Weights of a small GPT-style language model, trained from scratch on English Wikipedia.
Size: width 256, 12.9M parameters.
MLP neurons of a small language model. Each row is named by its layer, matrix (gate and up: input weights) and neuron, and shows model dimensions 48-239. Each number is 128 + 24 x the weight over its row's rms, rounded and kept within 0 to 255. Numbers have three digits each. A neuron's up and down rows have the sign that makes its largest values positive.
After each neuron's rows, "fires on" lists the tokens most often at its 100 highest values on Wikipedia text that the model never trained on.

L8.gate829:161140080093103100112182148143164096124152155174137136100101106124125126117158100109092135163142118063126171125104118115148151126114157172155129154146136107090098131120143130152114134156117108182149167104136146157116162126142151137117107089139096133134161129094114162128068138115094145113174087083109101141132153124132129094114099132139174141107163133136101114117133091148120156165145146142123145174123128108121134128151092123120129094133104122123114148128144118131162151117137123157110130123088141131121135140119086169090144096160174123118131159107168140133109143138116120126
L8.up829:146162111133153130146137077133137139093114126147126086127153125158100149145118139166131129118146126141137157155133110151086142147125116096114154148104132122097113149128135125103167210139125146132132129129096127113136136108141101162142128126092115130165126140130141173150121129133160142104125130129140064119154119096149147136100134133108109161155103115154115094147092167133108123142142153172095115126133113151126134161142147142149127110148080132095137117126153134101147125087124075138116114127118140151094155103168119153136137130163095172177138188155144132153104086137141085095
fires on: "20", " Le", " We", "u"

L2.gate486:132140125151102164086077138099127144128095147138110141144121141128150104077103156169146165128140125108080120153167129097151121095133157155139183101113103138141138120110163177140126090152136153103141125152108174117124108098118163132164123145144134139115116137154172146148135124151142155108083126121110106100132170114092111076103156157138102146184126129137161098113147109143104124147136142145095132147161122069164122068127112141160135094137127145102130121102101147154120144152143105128135135150129112150130105141133155130154103133185100123151158119118147109119118175080127171103
L2.up486:133154140139128145114059130138150140121121126107126127098137121119146163126110137159119109132159162123113081146170115126112122107163112140125151122114132132134129134138170147152134140132160128148129116083143159138089130117117123127153137110151133119164112194091142156121122124125153124073112142132175115141117171113106190140133107139116109126105159131150150119166151096102107181109103094163126119144211090101140174109143118148150157101092145161128094150111135101120167128107134083152133137153177111160121136090143150154122117112147147085146141166123136162177117135119114156155
fires on: "an", " Division", " War", "ob", "ad", "ag"

L2.gate909:105114145151098141142085156143144170105121079089136123124105113150095142147109139121105172143141094083108155128136109132085105114099136139125137105101141066121112129156096130157122140147127145142105117124132115131140121104104172121090140080139147112087127154118081142145156114106125103103162115119130107124122167160086129137124117127091131160086130130102107156090141116114096113103172139150143114120126117131129117141148114146159130127126120109111201103152131123094100131117189137153115123120181145118166122115146157088182147136137184086132139139080119129126106122090116138120
L2.up909:131121176074110114121116132103127118113075132126079128163095120113109122176144111151172112070092113117091111145092115142137134141065120109132134164160122132124142083119136116122115143099155090151130112096096082121110146125134107120116138110124149134084120139072130079107126114091103116104164116100116148126124074126125135096108129136138133159144089127102119122146102137114160127100144097110162084149142127099144136130121124142107175109163135104179124114158168098137139074099135125175133136160121103120177125138135132117115101098124146098087127141150100115123101118141077185133
fires on: "ul", "or", "te", "e", "ric", "iol"

L3.gate939:136092117116095157135107144087177115119130164093136051174115118149133132147118160068163136128113099120094146118129144150114133081144113122147071133088075128118096143096108133144102178127145127122133137099130145119123145094142124106133129100099110106159147128127149062092141148070129175130134144132104117144135116100093140127135110126146087094153139126133128099106173143101118154069113156115154132124132095092089150108146098119156152162149121135130140122091121093138127138116117113126168099163153125157117174156123141134106119154116073154130130104100143148098128146111145137129
L3.up939:140119148139151110157130115110114126130139115144166087102092138180144126176172137122147154111114118122134103121116166130070120084170144112127152136075128119167085149140125129143146135116115146074121122150135142130152140098128114120159098093109176156155124122143144145131106175131098147127135149076153165141136144139132101119116096098138129099163149138125114118126119123129154165124115114109159135131151153102094113116164149079140152087079117132124117096144112112101114134153135139107088129125178123074130141126127127168116125139129117148154155100098101162134132145108147089135
fires on: "ed", "ic", "ies", "ie", " |", "ir"

L9.gate914:137090058087155116175136108143136116156104122120155161183100140106116142117133099148112113121115121131126135174072127147115125106130142160158130080135132126102152115079132062137126111114128149086134096161093109115127099116078174118149110124080090123128102143149097107104132127157144132110103130107097116159102148119091151120061128110164115112119134131147150083126139148112107113098138108137156150136104152117105159137116090144163093117107140142118118116136112104150148094129082125144143144117138129103135101125132111125108128183144163180103159097100181135141129164144126176131
L9.up914:119156144113127102135145144073093148114145104129166117126153139092111165160100136164100128127092097145063149095131148145093129095157154177116139137154124150157142138135133105160102127143098091101132096096083157127178101184106149143142123153160121166133098121144139111104067139151144079136147137136137147112129130090129130152177155106104122160103122108115113140149138094098141132135101107117123168112110138126094138136156132135156108162129121113141148115108135119090150114117157105135121146129174169092098172122138152112146133173141152154103121123135160141140094147123101156132
fires on: ",", " from", " of", " that", "ed"

L9.gate400:154095060115143125093181128187144115128122129140143106120106117123125133097150127128096101104127114140151154123128115127092178114171147087147151082126105141148133105095132091123139104137127138136063139166098127119131107126145133144130119127145100125130150150148168142109152134133186125121070149116131143146114178110148118197137123095123161121170156166122169145124139095118124135101116131110094134109137131156160145112109158132095126159122110124111165124149119158155096129144090109121101104115147186103101124140162142111112146143122108102108147132115118113151120105112101154159
L9.up400:114117149113099160106129142106097073123160165128132147145104140137139102096142157111097148148124074136147174128155149155092091129160154133108146115154087118134166151068142070108077133147149104132101100142107097104131122081103142091111126126117114141155094130167103123134136123124107127155165137126123102125165165136107093131144108141098109145088111129164134134129150125110106115111130094150134133130099108144076154134127116089165142156133139151132152121145161141080118162133124148116120147146106112111095115080141102146095128154163104175166118185128128140143127114181130159100
fires on: " (", " un", "/", " in", " of", "p"

L9.gate628:162097140112174152093124096160118159138168102128181129170124131123147096118136113158115147082141110144148142150155124125091190164141156116154115124078099119120126063099149147179087078164132171103145142148121112131126126164144124089127128112095136133135126122105145118152117071122121147131134191142138144129120114128122145173116151155106121139121120072131095116127092091118137073119101123143155133129095138108172120125135121168103108194115142144097141111094137156108146159123142135121169108144136125142142116134118107126092100154114109157102100137135139133113143132114155123128
L9.up628:149084163155165092141143101141101159107156096136129134112111171151159117117154118122143129094139136142101160121115110107142133150112090101111164127155091091107097119126131160085137111095143105122151150126137130123106117099153179081139128135164149131151124132105134163165088118087129143143107151153145138112097161148115121118144148164068091101162144118132108109142098106145110106132112104135133085075129148111137075135115122169122124103126114102110136124159131134149159127109123119120089125133156156128120135165128123146152141129109153100123113138123138108151136132094120128095
fires on: " M", " P"

L2.gate989:122115171106115133136145110122117099158111136125118134134131107106148144155113110135109144129130096112152128128126136192098165103146142123138090134163121099084117141132181162155142132104123108148159119134161111098112127188133088122075113116106097097095122134174123119077135141103133127126125143140140116156141151109136127116124126123148148097125155144120166107158155106155106111114149116128159162107142144186084148067132158114142135147149160131149135119111159084160117113133143095129116167154159142115113135152119122117139118068129169139112183098117124086128117176097168187155
L2.up989:124142112121161160107090116181147112136148129114139099118112129090146148159131185156143108135196122110126119159125155140135145114122171115163122080085096125136113104118115101156160167120144127108119133134159156116086127156144108133172103151143074117129104143158104100145120145133122101146120111098158108107160152151107149192161083125133176129090159135137146132147110138146120097126109144098089144128139140125130137154131145115145156138151099134146129136135092114139122109115128120117135120159059100136134114131150200116141147115112132126152136105123121130124136091138151092092
fires on: "|---|---|\n", " |\n", "o", "|---|---|---|---|\n", "|---|\n", "|---|---|---|\n"

L6.gate414:128134153099099182138100161129135112128114122120108138154172158114139124161122109148182110129137147120155120078113131091142146151133147127144123131150159102120129114136110151129152128142145122090159135161102120104108141165118094108140116126132165138100136159111104116106127125148109139127122145141151129155148142110144166139141151105151117178118092103152131108096113165172147118127140155162101108145075111124130141144099060187170146154165130143152100121093151123152138108128124099075128138155134149070082115123124153134135113165151161138110197141125120095144156154118145121142
L6.up414:079146120152099130136088126140088108133148162141091141123146119125085176134107110148156126102131139112179130108096117125092140125133085112098124149169124101114152138170134130144155095111102159148122140126139140128106149106105114084129124137171129143082109145131159078143125105128163159093121161116125129146114121103146130145153141104131154145164124142136108102135127064111112108146186136108142114129143152115159143145124125157123095119180097164097114141135126106131155124145098152077175098156102152136102152189139165161169108107127132136111166126094094175165113124111132156073
fires on: "f", "uf", "-f", " F", "F"

L8.gate219:173129109099099133130130109149126171073157131076134153072100104123134122112120151159078118077063151134142130139136111100140124103130140107130137149101156103121128129068159135149132147150126160113160121119131119096112101126120159171165131136108104131115181126138146163136111126144120156147124213131155127143121107097105149149138161145113083134165142165107120117085135124175088107141147105145153119110110106107155157162170134150137129166166128141103165074142117114136138157113125162098170138120166096140158098146110115117136124170158131116141139129120137118079107095122115118125
L8.up219:139090141112149133111133106129112086084118094113104180134096143148099111163126138118127124128091126099152123185093097143127176149096092126140154158142087100140133129120122154162131146139172113086160115151125117137132179119130091132115129123112117125117136167096122153138114149108117099093117101158135124073113118111118088133137097191141083125159083106150155169120123093171132120137160124151135140124126158083163119095119123106161134105125138146157146098128138147159135135108136127113122149063118141160138147149121110084129155117133113112100109117152120145139115123092136125126
fires on: ",", " f", " P", " =\n\n", " v", " and"

L8.gate877:126129103158054096120127173108118140121174148137127109151143157124115106149159078131104137134152121172118118120082115139154125146107147139158150121118152170107121105146131138118134151118144112112146128096139140112118142136124169085122135139168143133150117143109157163143153128125130104114117139103070136121136149117134137111123085113121091166120150140102108150158127118146050087092154129148136126146129128105116110139128141168120146170152108118098115131114129101138147153179138131090101146119172122119108135141128189131150140125089130120138144141086121070136139096122125144110
L8.up877:108146095147122117144158097149144123176147095132154104133105170110096111099152162125104070133150127146100142153135096141118116149107125126086150116135122137116148128155188105084099146147124130143109126183121142124132136132156126073124128141135119100127140118161147122147175137113144117144123099171100171139161179120157118179111143106116144212135125130110092138132115149164114130110098118160108145093128127120130122140120124108165113077124153116141170166126112156103099133073139099075102151150114142139138136138146135115126146118109086141127141122108122153151118126168116110109
fires on: "ic", "op", "w", "rop", "ip", "l"

L2.gate732:149117128111131110138128126108105112111140124096160141096132134133135111128107135143100095185106105145125117142119108139133121138149102142185125134139131127158138138144157101118043094160156095106138141144153070104180134141141138120156136131133133118109120153123073117145144141161119124137139135074123089117119110168126155111135158173228160131129087134156158155166098116180142051126121127140128173121114144133137085103123145111140153109129144122097132131109111157096151112096082124079139168131171157132168104143126183141103111116146146143122169158140127124148134129148147125132
L2.up732:139083137137101106163120093096132094100146119138109085110121090147117098124081120110128098137122093131170090131112116110152141130135092166121098126101109163115152165147141123117097100152125145141137069178107084122140125138158108121159145110107100128129092136138071113153130127154158112139104117140103127101120159110106143148161137117192131119134070134150162112129177123115099120132105135150134180135150115158110110106147143170101131140125167125104115173139123125135137170155097122090140129129124156150137096137164151128125107163130103115130131134147126123183147109089174151138
fires on: "l", "m", "h", "f", " km"

L2.gate800:105140119132160081105134117082113122123117187113123160120112131103105099122112107129128126095123128140095101100124173108149131143161092138085106123121136121109112160079131116117121112180147121102142145126097092133190175122147136152147156139099144119167086147128115147127118117155144166138124160116136102081156101132104141083150131151134153089084119092097162145123123102131153124095131146147128155122127175115183177129132124156098124117148112113079136087132155145140132132100138111118110124108133119165092108106144126140171148135149155106165165176119121096139174102150125154108
L2.up800:126081144140138133085109168104122125141132166132133134141101125116176095141154159131137113125095140110144089137128120112128129124113151178134131110135101127114148130115088174114111139119122148169172106085144120154125120108183156114099106105124104152130117095121084143144147176107086128136115147122123185095103121135140093131096082131146134146081103145099160173123095134127069089109107148171146129134139113145096130154099128186134146159119186099137118152100131148133136132127143150096122133161111126122094109105136151166137122114126118103160150140137083098092127126132117138140
fires on: "l", "n", "th", "all", "st", "m"

L3.gate463:139125120058158158096111168115135121158152088139131147094145082070155154131173120113126109082099128092141157143132136099132152144105147125115100132154124135100110123153128122126143142138136136129144104128135139140103155148150158126139147103185155178109099142138135144141101129108083111111128103057165144160142143144081072098144108135150123095081148157160119120110114108120116122101108075178120114132107152133151131131140132121135100098124108131147140096107131123139115098171112152163146103145118122113131156145073154125093118146101105121116114158139138103115100083137115121150
L3.up463:120118120097120125122151139114102127142128111168098149120135144120178120123132112113171126096134117141120091144126135108120118098123162114129122152151096113105118116087109100091145132165147124110111160127138132118139138124154136131113108112122136167125116108131162139166119099160129140119129155115106055121118119134119063109161130125104126150115111182147153113090103102104084136120151142101133122132141159149163135137150122127146138140124137073142131134088130140104105125143107168064131082117162168150080126127116156104113146138081137149136145134095138131158124116128160126176
fires on: "-", " •", "ie", "e", ":", " was"

L9.gate581:090131111092111121140101163132144134175113120129134109109092098157163124138158127102109144118137140103077183118124117096168175112116148128154135130130114128145145161153142123151184116151139127099152145121129075127120119146110134120138126149156187146114119129104122123113153113081111109147157107064108103104123117132130144162173145141132147135115090116143132145116137152176153080086103106135089134155118145074135129108112165130127113081128136137136134145087111127115101156122103104164184071128138098139099134143175137128160122151115105135098119107088145131100048087173094146136
L9.up581:158088126183141122140133117135112124088120141084129171157124093161185165125136161135133183106139107156138146103133099112118123148143145107158143155155124139142183113142101113131128178168125108166151122124119143160159099086132116154123118156145111110092145160083123110126134143135148120171148127154088091120127136163131160142121144124152148106132103100158165123112096111132136130151132135103136120103122142128104087160156101089138101096106109089118075163123158113089124145112121170105132126114088145120111157112115136156136080131119115110140123155161140152115168103112158112151
fires on: "-", ":", " (", "/", "\n", "."

L9.gate547:145183163092097167118130106162140134123145131109087141143154124133123118145090108103103101136108136124146140122131128085130136119190111175165083114131139099129123111180132133167102124135113113126125112136126139145155116136126102134112104117105150117146126100134085109131118117143173099118117168133128103151102108121167135142117120124114171122127106135107155114117113141140131090101092164113152103129134140109169117171135156166141123152080142134143130120092119135171127135133119110142163175104153155145114163143103134133164114125131070142104177092162168099148090126162108126097
L9.up547:120147095134143144100122102142117115095144144111131076115145099106136116129134104125139123178128126160125149099137094121123145080185136157113136086122139130133096171113142117123130120100142131097124121113078133134112084097077171142138129142165105110096127104129093140125115129167162114150118121109110148144127119080141129180116114135177089087110129125130155075109127187080131192115135116116118105108114201128149172125108093113163107115126117140089073157107103141168103111136120096160167131143125131130109169113152098149155119142125130126114130131081114138139106120101113094128
fires on: " sc", "st", " Sc", " cl", "20", "le"

L3.gate748:089135148147183108140138085109137100098101166131118070105142179148130111113126117161110080114148124112140167138097121141150106142112151130104126136156112119131134132126097142115113143126123127119156117123110146131126171099145111146129148084122132104138113136166123148141158133077128120066148109085156139094157118118103133136132105166113132172134139115148117163094179115112133155091114108145156135112147123124136143122131181136114104118147160147109141108101151115092078097120132154096165154109142112131137205108151128129089094145092105139158118134115117125106157145141178167156
L3.up748:081092123134134114162138077116127135083134119118120075172134123133140117095113157106132108150131147086172129101165163171140134193104196112182161151098115165147126132131142150177091117138139140132137130128129119112140115158137136138160117130121138119124125106137117153130112135126111122113154144087123113110096107108138110120159194104120130167137064074120123153170110143158134123072178115073168136188111107110122132172130125144126128144148132143133114118136168114128111117142127135167164110122185119134156141093096108157145108118104129139160140114153129087133144136103156126147
fires on: " to", " Col", "ied", "l", "aced", "ess"

L3.gate85:129152090118109070149131180115153154152134128131181091151129107115126152092128085096100121130131100117150128136146170097149122131144134132118119154151127107092120132117128104092115179104148103147131123114153177124098151076100097103126087103168097152113148131120160139142052101136145141165141135140140133115152131134125110097101103145117136149131133145156103113186108120122168102158139158140111108113162121116168143130095107137128107104111148140110159152148149129144125134161152083121109103136137136153112132136159161124103114173121153122115132098152157142143094074129127127136
L3.up85:129155163178118134158121125117125141100127145159072111110119150116128134125114120164128126133119151092114107080113141138131105146130137111145093174157095127151088098161095144131106086118114106149153124112157130110141129126099132123150125166127149153147139106113112149109128136122104106137121162133120090122140140112144112088113118110138170151131115150136080094145081151128137137145148094143107133104063165155102146137111165090159151105140134157063101131157080136107183099128120120134140151116172108197123146134121110108105165116106095161138135156135082136116145151126160142156
fires on: "ud", "u", " B", " te", " Or", " We"

L2.gate836:125108113109163158093110166128149114144124151137136156209109193143124115073127170108153165111133115091107161163120139125159158109136113155103117104131104132136126103141113147118127131120073130131128135122107086126146134141099125117182124145128093144108139156156122108106139143122161076116123141130155129097082153144143171122136104129126079134123141121097083094101140103133181111137163156112138161136158193113100114123113174119151147115122109157130142088125133101108109150081140145157100123101110162126142108133152084108134088130103155125097098098136124138093139133115120148152
L2.up836:126145064155137146141119143097106112125113159178118164160138153153098125087103161151156121097126123121070132107109146064155151132124089153117163123160134092075130132152111139075114125131132116111103074144129100129115089139158148130146131152126129108106144127099113153105152139118134129104087140198158157132089118161108119073166119139152110139140126115133081101160150142096130116148147153132152130130171175133148085110112149112139133097117126129112084135112128133106103117146146131120138140169154086156117173127163115131157113157128111103127116077135109105119184127122195149156
fires on: "ay", "es", " left", "imes", "ames", "ells"

L8.gate912:135108141112110137128148133165114108093132123087115144158129104058126113128091094113112130078142115129103179153152118116098164095140154133140136081133156109121142107098102123095096157103144156141142091112115167110120142162114148107152134123131136161130160118118149115105116069120096150079123107108128105159105132127154128102144128102149117148122176138156106148116155135106115143095141119132115138130197115142113138128112104161090132158131113149150091123177195112118165138155105115101147094108130124100122088145190154102140155131097135126111101095099128146117125137123089144132
L8.up912:169142161112156124142153125088137114117094153099126110153132103119142138191166109119134092141147113105159164120110124111129144135146130138107123115089146149130145131123082131119093152143120148112158111121171095109152135123116139139087142114125141124098160156111133146120157130122140155125124133161092168156129116152098108113125138136119117154122144165106147147125147154127159180133118096124115098127091138149193083139106097140097123135105151146111151133153147123148140133148092123136091111159145127147085144103107167100099099144141083135135122126095112166155119129135141142137
fires on: " in", " of", "ing", "-", " from", " \""

L6.gate952:150105143131137140107159129159108093134137128110121132104114135165101136122133136112151166119125129141157116136082133135150118175098147088123137111119109105109111143142169103108082165155146141132146132118144118105170163132124156123089110130115142128136127127070107136070133123103126179106160118182121175103123116122131118134107126133117126126153107131128155149075141156146104070085096106149141120105118158147116109109138090085128128117185149142114112119126105146137166198119108129126116184143161113091146097141112138131127108142108126091138167144077130101118117161150163123142
L6.up952:112116145116089107133121097131133168144136135129113134124092123154118119178119125154159160098073112173119101134110095074104118104181133121153092095136162143130133156180103119128161088148169108067169128155089160126095160123120127128120134120111140148150143138113137144135133158180085155129116139111155135112139142132107165147134156145127150118118124152142143114117143135105173097115118127113135096147111171115129118154181075118060165145112106146116121158135072162138145124119098113119133146121148133155156125143132157122146139156152127114122139099109101137134086148138162147113
fires on: " |", "|", ";"

L9.gate343:092165163147136123123069162095147125138133114096085107144167102139158105169126118140141119096151154100121118103112124148116135141178121159145136165121131098099114135155084099098126104115134170134101074121178149102136146163134141150128153126073132129109113138120114161136095134138108139146165149129151122146127144112158183143102121116128122137166108128115134136087111134124094123100167133149117139123124149113161127122117122144115165154179140152134094141105092112168161106091113156141143102143135181094075079127151124105194122128123124119118117146135168095159128147092129101131
L9.up343:118143136133129147111125108066157092173165143091125175161139152080094084116095115110101080112107138124106162140124090097156136119114176138150140116065167166113090157119156109151109139174142142149134088149167106130109131119109118094134118132143102120128088106144113109079062121133139142147120102157090144141114111133131162136124134150141111132154106124110149114130120110103135144098139140095127104161120149148158142083119125124119128106123135155094135104158106117163130116163104153128136130163146172119117128127121096117154114092132109124116126120150103142135181124112128141070
fires on: " b", " Mo", " sc", " Sc", " Ro", "sc"

L8.gate688:115097107137175135096130132105166142182126114129135130112069111132109133153148151143131145165138150145127121114159130142142135128168174135148153120158105104118121127129173091118119140142122113174130138145099128094183118101124139137102121126125098175162133122130135124154151099142143112142107149122103159165154155142156116099113129166125107079145141155098093097115095093132130063130132106158128081122159103147141111118122122131166127163134098157121105130151091139142125134149120118092119085130123104125138041129112135091170129151089117152181127090115132157155110109136136124145
L8.up688:125106118151091120092122100134092119098129130150154132159133153128117117158103126178122109128098105103124131071135148158101139146165159118138130131134138149107195103125114123115076084120094067157165137102169112114137106134096123114117116153134163138130115114118142127112126124151128180120156085092165107127182130144119098145118106125130083175135117199129126125138127086119090123120058095124096131150105160101141103139145110118139128119115072113177145161109123121129115158106158120147131130133149149113128135125124132104131125120147119115119104105146092142132119134147115168120
fires on: ",", " of", " (", " each"

L6.gate77:130129170139136141127090133107120148100114144156100101109105093150105111122127073069187118151116120180119104104109098143127128139120158096090100120158123136139152136092107153091151111127109089135133064153110156141139125148148161130142143096144137111137136118095119118088116135083146113112139143121113093126164110162133135130112069149128144109124104120144153153099140119122103100121099120145083154169120194108120106152131112109100139139133140126102122114117096158138148120114093106091117141130121134151135162121103166103145122085124093091142166142118162137124157151085141102114
L6.up77:116153133114092117117139109108118146123148125147097134147081139111151118115122124155120129155145154158150109134100114119171175129134137119162120118164154131108135123130114083161157119123164182129091168148120146144101098131122143128108136075121146140127167141104129131112073132133097158114159135148094080144148126095112139158118162133122117118159128106092120109125148123146169146118125154128119128144120140108116102117177103083189089096137118128145140149108114124124147072146141119140152138141111187103142131151179160123148171133147131113105159092102174134100139134162107112134
fires on: " |", " Team", "og", " ", ";", " App"

L3.gate30:127133131128129125092140145150145120132121113137183122156094153146110124141140087108145134167145075065134129129174112098141134134156129102125134127124115120160143157116146132149114115152159113143110152160181101097130137117080144135120115127102119137121117116148132174106100124138139093133164137118144092124131150118129139150097156151120102143138087151079095100122129130128109108110167134124130159147131117172104126115114126149165137141131127168127125156091100137107115102096132070142088097130154129095143148111187121111111132119111101111160131118127114124069152160112133127119
L3.up30:168118141127132114108164130123139116120109140137143116106128106135129164124109130137136140127131131164136088122069072094161137112115151119111116152126118167117110092142083134128135136131137116137092137143127132161141094129107125155132112128087098130120142180130141134098136108121150138126145154070108146139151172110175148148067113146134106146157147137083149091145126143165138114135120134094104108077165126155094055123101140102187122166134160125135105142114134131159140131105134107161119135127131133116107134100169094164110110123125136149134139126133082116121133138103133158141
fires on: " role", " dest", "ames", "est", "ition", "lev"

L2.gate789:108147082084133108139138114126164139139123109145171123148123152117122114129085121121139144115152113085169103143162170133110110128132137124128111114144115116133131117097134120131106146135142132080117162156136198141151166125172165137130120139120162107093133147156113104118137181123136114110123099116180108130105144102110154099180134132145083127110105078096142138124112128116145099113116126108141131108124144093128129131123173134130130122128123122140144103161115114147146120142133143139124168152122123099126148110154104114123120185120147123144089097138142053120131130163150170141
L2.up789:149147142093136124130136125090101136111105116132162106161125131152152130123127139114132108144118098121132090122149093119150107188109148113132129112146156132159170099132125133093097127106122122142110093126186148122139096121132138135142115140107143098158148101143152125089144099151148120140076151161151112143075091093100152110140177105108125131140099135112120121177153125160092086155121142106139147119111119139079127109129122142150144110126110147140112113119107086076136071128120145107127164113138114106122114146120129122106116135100087150152103174121140140124095111168132124089
fires on: " to", "ural", " into", "t", "ed", "l"

L3.gate311:101131160140124117121096185102117092128139131133168142087138131089120159156124091126109142153099060165131067127113130118147115140123154118123156132148145158143123148126095129184137136149125087129099081106145107094156128137111121115137137117124164112136117154103120123158155135135095118100119148123095095105100082149095143094138147075104133108121107118129126152154119138175116123086120115157150108110180143142141095089124117086121147148108131107165151146118158089132154111183124143197114121112130149122148169147134095104116110130106089132102114141129104155074156130175167144118
L3.up311:122114148159139128156110105149136119155145140188140120140123142056140152177144130128153108109136119142128094089135143152140116114120120115148126139126111155128123122137144156142159127146147105109124123105140081134145128117141135167104145147123172171120128114138128148128112135133130132107112162131073076123126143187141128137151168106139137143138093075140152118089118125174101153146142101145163139111159124156166105071152113124113142140137144099135151100078188127130141136142136118136129141131115152154113150139164107147116090119100043165129166126098085183120148112120127130106
fires on: " =\n\n", " (", " Country", " O", " ret", " |\n"

L6.gate585:140153141135131141149141125171131127136122109129111122139130116091094137131140141108099073162125148154108097154150107121152140072118153125128130090137117163131140143103073132085126168106150158136166123165130124129133141115177148123153129135141163113132153162131075124121115108123101173165105115143107087161105156095091114102083108135102120099169131142119146108146175102168108131169165162132132113100139135123105121157095107139105149124132158147115072134158128116160111109190110116112145160160140144089109118147124091088133113148120124138121106146138129137084103091120100137158
L6.up585:145133126110144127093106087102101161101105106128120103199101109129190129114145088162169105169144137126130130158120138145124112117121144095128128107124124135129129099145103155122156118125104141133143101133138132124117107098151120119142082122135114155128149142134116139122106149175140139142109125166092117132117149136148130111078124150125100116122152147065116104104144128119105142132116130158102125089134168106144161094109122172103090131173136125148118116125121099122097123084087137141152138156110115181160148120161156134120144127134115130155093189127073129096153117169171111173
fires on: " \"", " ", " '"

L9.gate500:092106136096118160111125144107130106102111134092122136140099093128150131141138083132147125105143142162126165155118183147124185103099146103157132146135131136109146131126123164176161101084141128135100140114131095111136125154125165095103146110119162107108128161118099099087131094139112145096120139139127124110139056149129151129189159150141116160090130130126128123110119147094080120084085102151115137097137115126161091131143137131091128129087097106109168102138138084143139131179101135130118106090100130164162097102188103121160096105154128130097135140121176126102134111118172138113
L9.up500:103120151120094123141175082089158153104163127092102155126162123138094098126109108135126110133155160097124084116083101121104131155133150106124157120124135155108142125129129127129132116170182100191109121123107119130098145166114161098143096141169147161114149147132178118103118118152114105126141116106098101130116088124138154126124097135134173153175134145152131141121136106183107138122104111148087100151118118154131154186142135122125131165128130127097137116085128105148153126116103126123121107142118115187098127096106129106146148150119103123095149114080116161087169119100124099099
fires on: " ", " =\n\n", " f", " (", "a", "n"

L6.gate499:124132125118155124120125135149153100156133141150087109201122091114090168104158099131113094136161116105137128125119106123179136138117137148145137126120075131118107108121123150104185137151134141127166139115108140081139139158096109096122123126162169132135094112128054099137093082120106130158180135114096090155075136143123123127157111141161141146107131162163171098107147113145123123124112132111151114171135112123107158175150128117128152079118110107126167131129084127113134109141126120081129122125133129143134079156125136134117114144092103143153165113120161149114097132102116092129
L6.up499:153103121133152122130136126172154107111116114134137121136118110121129131130137143141111106138180106146096150144148059143080126143069147097104142112085136127133183131106118105147122095154144135160128120133139124095138119158120134149124109139157162107142095156105143107137071107115156179179141141121126142129163143129096123135115132167089172150146115132106134109152140129120118118138120131140133118122131175129124154159094134119109127093147123112097167078144096118153128149121139136129142162141103134120167143113162119069125193133151088194161142127139151129107115103163142180115
fires on: " \"", "\""

L8.gate787:151149135124143084093139133137146142169151134147145112118107109127149155132105142086139107103098149115146121120125127136104130164132129119137093140095175107149150124145126129145117134086122129137146116141136101109157159149162098088090142126111124106118140122149135092159133098117114122135152120110111136083173128105138166118064105166133165132115151151114100188140134104154110106119166078160132103128138152112192111138113146130067111118102151091141122113170155127138082093137163126136151152122151167149140128132188102147173124143104177069120123135079179118102128130104126116134
L8.up787:115135135110144098130131153165083170137139105146129118124102141140114124130099174141106130122145143077123104155114118107159118128110136168116111129147143105117129104117100115136118140117155130136148119113087130094115132113117146090102138129099121106140105164114138113131121144111143136173171115146111155096117136110112128133105158124109141075149132178107114118130113089081145127125107089078169092104092157123187098147133101144110134098132140137100138160127136115128115155136116130120090155119112146157152110150171167115087140130099133156118128159124155125094135114113148126171
fires on: "os", "u", "or", "ir", "iz", "p"

L9.gate918:131100142083152098126155135121145128140093094135101137129074093093154096166105121139085140106133131113133100151101146110127110143100085116125121122119053146115126175116110140093112161126085137159127124127144139134122122144140133128102124168124174099098140162179098119111123148086158139167127107073090134131154144171137111139120108099144107149146124152175122107082104120146146111124135172098108105115176176118151116157166125134139121144096083116132126127144148149177118093145110136075150152123190131149139129134117137135154119135123148144117112135112141141097118098077148137142
L9.up918:156163143128117144113105117141146162092144073075136153146079115162142137121127152129156110109133148130136111147113121132131143129095136128135143084106137098127141119153134137135105157140150120152129139129136118151122113092094088159147094148124116129172142141113135175121148127145095156138095109122150108154096092106114122107121119156106101122136099116117128082080159173153123118126135164143079144100146121098138122112119119139109104137147126133131192125125149133119137110085140117120109142120163124117129110132137138151138195084165136135129152146118099134088149110115154161079
fires on: " ", "-"